config.toml
norm = "layernorm"
norm_eps = 1e-05
positions = "rope"
parallel_block = true
init_std_down = 0.00152
grad_clip = 1.0
schedule = "cos"
train_tokens = 1013000000
MLP neurons of a small language model. Each row is named by its layer, matrix (down: output weights) and neuron, and shows model dimensions 469-532. Each number is 200 + 20 x the weight over its row's rms, rounded and kept within 0 to 999.
A block is one neuron, or neurons of one layer that tend to fire together. After each block is what it responds to, as a language model described it from the Wikipedia text at the highest values.

L5.down918,162,225,228,212,200,208,199,194,232,166,181,211,205,213,186,239,201,204,209,186,214,207,192,213,167,198,209,173,168,221,204,206,194,217,186,231,184,207,242,179,199,169,190,203,148,172,204,175,245,227,221,182,173,216,191,190,205,219,210,199,238,212,217,226
L5.down1242,186,189,210,201,205,216,197,219,181,180,188,196,224,191,230,199,212,156,199,193,192,183,212,224,178,150,233,213,226,236,203,208,217,204,201,229,225,202,224,212,245,216,188,245,153,196,207,166,218,212,206,201,184,186,179,172,215,164,176,233,184,170,186,218
L5.down1767,209,180,163,203,191,174,213,213,186,189,208,199,252,216,223,194,209,189,179,225,182,208,214,191,190,203,154,217,239,177,204,216,200,176,209,208,232,197,202,237,193,201,206,163,150,224,180,209,204,230,201,175,204,185,241,219,197,212,171,214,202,210,194,192
L5.down2183,179,220,187,222,174,224,204,197,231,175,222,238,223,211,202,213,189,213,203,205,197,176,169,240,199,161,190,176,227,190,202,181,202,211,230,205,187,187,205,212,198,238,218,169,191,194,221,192,225,204,164,209,195,204,186,173,213,242,222,196,217,229,185,184
Responds to: Final pieces that complete a word or number, chiefly -ically/-ally adverb endings (adiabatically, logically) and last year digits (200|8, 201|9).

L9.down485,219,188,211,195,214,158,186,222,194,200,199,213,189,205,234,223,233,187,198,212,232,192,191,198,210,176,224,194,207,235,207,201,172,203,213,203,192,201,195,198,208,192,211,170,206,206,230,172,230,151,220,175,212,200,196,210,212,210,196,191,195,181,233,199
L9.down888,197,206,238,247,218,242,221,215,190,205,166,211,174,226,213,244,170,176,240,214,177,161,200,184,209,221,192,192,239,201,213,215,209,210,185,212,191,197,211,161,187,206,214,218,190,215,164,192,201,187,219,214,217,168,175,223,180,214,174,233,221,197,220,240
L9.down1061,170,161,199,219,180,210,243,219,231,196,205,177,200,225,181,189,176,190,176,196,219,203,189,198,191,219,218,208,185,184,179,152,210,192,224,214,241,182,220,223,196,185,196,234,230,210,195,202,190,210,218,230,187,191,208,199,175,177,247,203,230,195,213,176
L9.down1352,219,194,174,214,220,216,220,211,176,207,206,167,187,236,189,180,206,185,213,193,211,188,194,197,249,216,227,173,196,176,208,226,199,219,143,230,170,175,195,172,234,183,208,194,212,185,179,183,184,182,173,184,233,215,224,194,165,213,179,185,208,211,183,220
L9.down1797,196,207,182,225,206,216,195,182,225,212,209,191,189,196,224,220,207,209,239,201,210,224,194,172,190,209,235,190,188,183,211,209,230,171,207,227,179,180,212,171,235,222,194,209,166,190,201,167,170,253,174,225,222,167,206,207,180,175,218,194,195,192,208,214
L9.down1901,196,202,223,201,216,196,189,163,212,163,206,221,212,195,203,176,180,216,195,200,196,185,209,188,189,193,177,213,174,195,195,181,206,210,204,211,233,200,218,207,201,198,188,176,177,222,174,187,149,181,207,211,219,190,210,221,193,200,189,210,207,192,187,226
L9.down2499,209,220,217,214,184,211,212,210,190,176,177,212,196,236,199,207,198,221,196,214,184,174,219,173,188,201,223,188,209,180,192,180,190,178,185,219,209,195,186,221,219,232,210,199,195,214,214,196,195,204,193,155,202,185,203,190,179,216,207,191,186,211,188,198
L9.down3198,188,182,207,207,204,188,213,203,224,201,187,247,179,220,193,188,189,178,212,180,194,181,194,218,206,206,190,189,187,202,215,191,153,224,219,198,197,227,207,183,202,207,215,220,197,205,210,192,182,189,194,222,156,196,228,182,188,217,228,178,196,181,187,247
Responds to: Connectors and intensifiers inside descriptive adjective phrases where another adjective is expected next, such as "strong and", "warm,", "one of the most", "a fairly". Weaker cases fall on zeros in table cells.

L5.down403,213,218,175,157,224,204,193,165,206,203,182,231,169,187,217,191,197,173,204,182,216,215,172,190,173,170,201,159,185,193,201,213,188,196,253,202,175,229,216,215,213,214,231,205,168,181,235,225,217,211,162,209,193,232,236,224,182,187,257,224,205,220,217,206
L5.down532,222,169,178,196,195,170,226,188,172,195,188,212,168,204,231,229,196,215,218,241,206,197,180,241,195,197,188,201,190,172,176,236,184,218,188,190,240,208,174,159,176,192,242,208,208,189,195,194,196,199,211,205,209,238,220,208,192,199,219,183,197,228,176,183
L5.down2444,171,239,218,220,195,168,200,223,291,209,203,199,246,206,206,216,189,197,194,182,218,195,208,207,170,205,181,190,219,197,212,186,192,184,205,206,171,211,206,201,202,170,191,216,179,202,206,207,223,191,251,218,175,215,213,235,205,205,205,197,197,194,214,213
L5.down2610,192,206,202,191,186,155,193,214,185,249,183,216,168,202,184,211,196,210,197,201,216,217,175,179,169,225,196,210,222,174,200,154,221,190,198,210,205,228,193,247,197,186,203,197,229,183,191,208,183,199,203,222,188,163,193,240,187,194,167,225,204,209,161,160
Responds to: Column separators (pipes, semicolons) and digits in sports stats tables and league standings, e.g. "46 | 5 |", "8; 0; 0;", plus scattered mid-word club or team-name pieces.

L6.down2033,191,206,194,182,193,190,209,213,209,190,212,213,223,210,184,174,201,198,224,192,174,201,188,213,218,198,201,229,141,193,196,230,196,194,208,205,197,195,210,183,204,193,211,203,205,192,178,185,224,188,222,201,240,233,159,221,198,206,178,191,203,231,240,166
L6.down3325,206,228,201,172,192,224,190,157,182,184,168,209,183,200,186,245,194,242,195,193,186,209,189,186,214,187,180,215,162,236,203,207,187,212,186,210,199,203,219,170,198,184,199,222,220,169,212,222,192,227,240,225,206,182,230,219,238,208,171,206,186,179,202,204
Responds to: Commas and "and" right after an adjective or verb where a sentence goes on with more description, e.g. "warm, tense", "searched and cleared", "mild, moderately"; sometimes quantity words like "most" or "average".

L6.down411,222,191,226,192,224,204,180,200,200,212,215,191,211,180,239,185,227,200,208,201,204,206,189,188,178,176,189,227,177,182,155,185,200,196,175,183,167,180,227,191,194,202,214,203,200,213,213,212,178,193,208,214,207,220,213,206,204,235,181,190,178,206,166,200
L6.down1694,177,208,239,203,188,199,197,189,198,198,217,173,223,191,189,182,190,226,226,213,203,228,221,218,182,206,215,188,180,230,221,180,197,195,174,204,199,164,194,232,187,178,203,213,218,211,178,210,208,200,194,201,189,194,230,212,207,207,213,167,174,212,213,202
Responds to: Words opening a predicate in factual prose (was located, was appointed, now, currently, has) and hyphens inside ISBNs or year ranges like 1987-1988.

L9.down208,237,175,185,192,219,208,208,191,213,225,205,180,179,219,165,178,165,213,200,203,178,183,178,245,227,235,196,183,189,202,247,214,191,183,234,206,232,176,202,182,213,204,173,162,188,190,186,218,183,200,207,222,205,222,179,194,216,177,213,237,175,172,219,237
L9.down1138,216,202,168,217,179,201,159,199,184,182,171,209,169,192,207,208,226,228,179,192,181,216,169,196,210,209,197,190,210,163,172,175,207,212,219,217,180,191,191,195,167,168,202,173,209,182,194,193,197,200,203,196,207,192,174,240,181,186,225,229,178,185,230,226
L9.down1666,185,177,190,173,224,204,190,209,189,201,210,196,161,195,204,217,267,187,209,202,227,236,205,196,192,184,200,219,225,205,179,200,199,175,188,227,191,171,205,224,197,176,222,222,182,162,160,178,156,200,197,194,183,154,170,189,176,190,196,194,189,213,190,188
L9.down2085,234,176,230,193,194,215,195,232,211,176,203,185,156,190,178,219,219,193,185,200,189,208,218,202,214,192,216,211,196,174,202,219,197,223,206,170,234,224,207,191,218,178,187,184,213,190,159,223,164,219,179,192,198,207,197,197,214,201,219,221,185,211,198,189
L9.down2448,231,169,163,210,212,240,211,174,224,201,209,199,177,212,227,214,199,213,199,211,201,173,212,198,205,201,202,182,231,196,226,201,198,189,200,178,204,187,172,206,216,227,202,204,166,205,184,199,194,232,180,193,187,163,195,193,211,197,239,239,230,197,198,205
L9.down2462,199,181,211,217,218,163,171,202,173,167,206,179,213,207,176,172,254,175,177,159,185,175,259,169,199,167,221,211,223,174,204,193,190,184,191,196,190,241,181,210,213,212,209,174,185,203,198,198,217,192,210,233,176,181,172,228,235,177,176,200,213,214,203,233
L9.down2762,238,249,199,179,218,178,207,243,198,198,162,225,204,185,196,184,243,203,175,214,206,185,194,180,222,185,214,223,196,181,254,219,181,212,167,212,203,232,205,154,202,181,189,183,231,214,240,201,198,209,227,208,184,210,187,218,162,187,204,195,192,208,215,199
L9.down2935,182,179,224,199,186,198,178,216,214,210,163,202,165,224,216,233,265,213,175,218,204,182,221,221,210,186,201,175,223,224,242,215,182,207,227,168,197,187,179,209,205,208,220,195,214,144,208,192,185,195,209,216,215,222,189,224,181,188,198,224,203,161,229,187
Responds to: Words in biographies that lead into an academic or career role or degree, such as was, served as, becoming, undertake, graduated.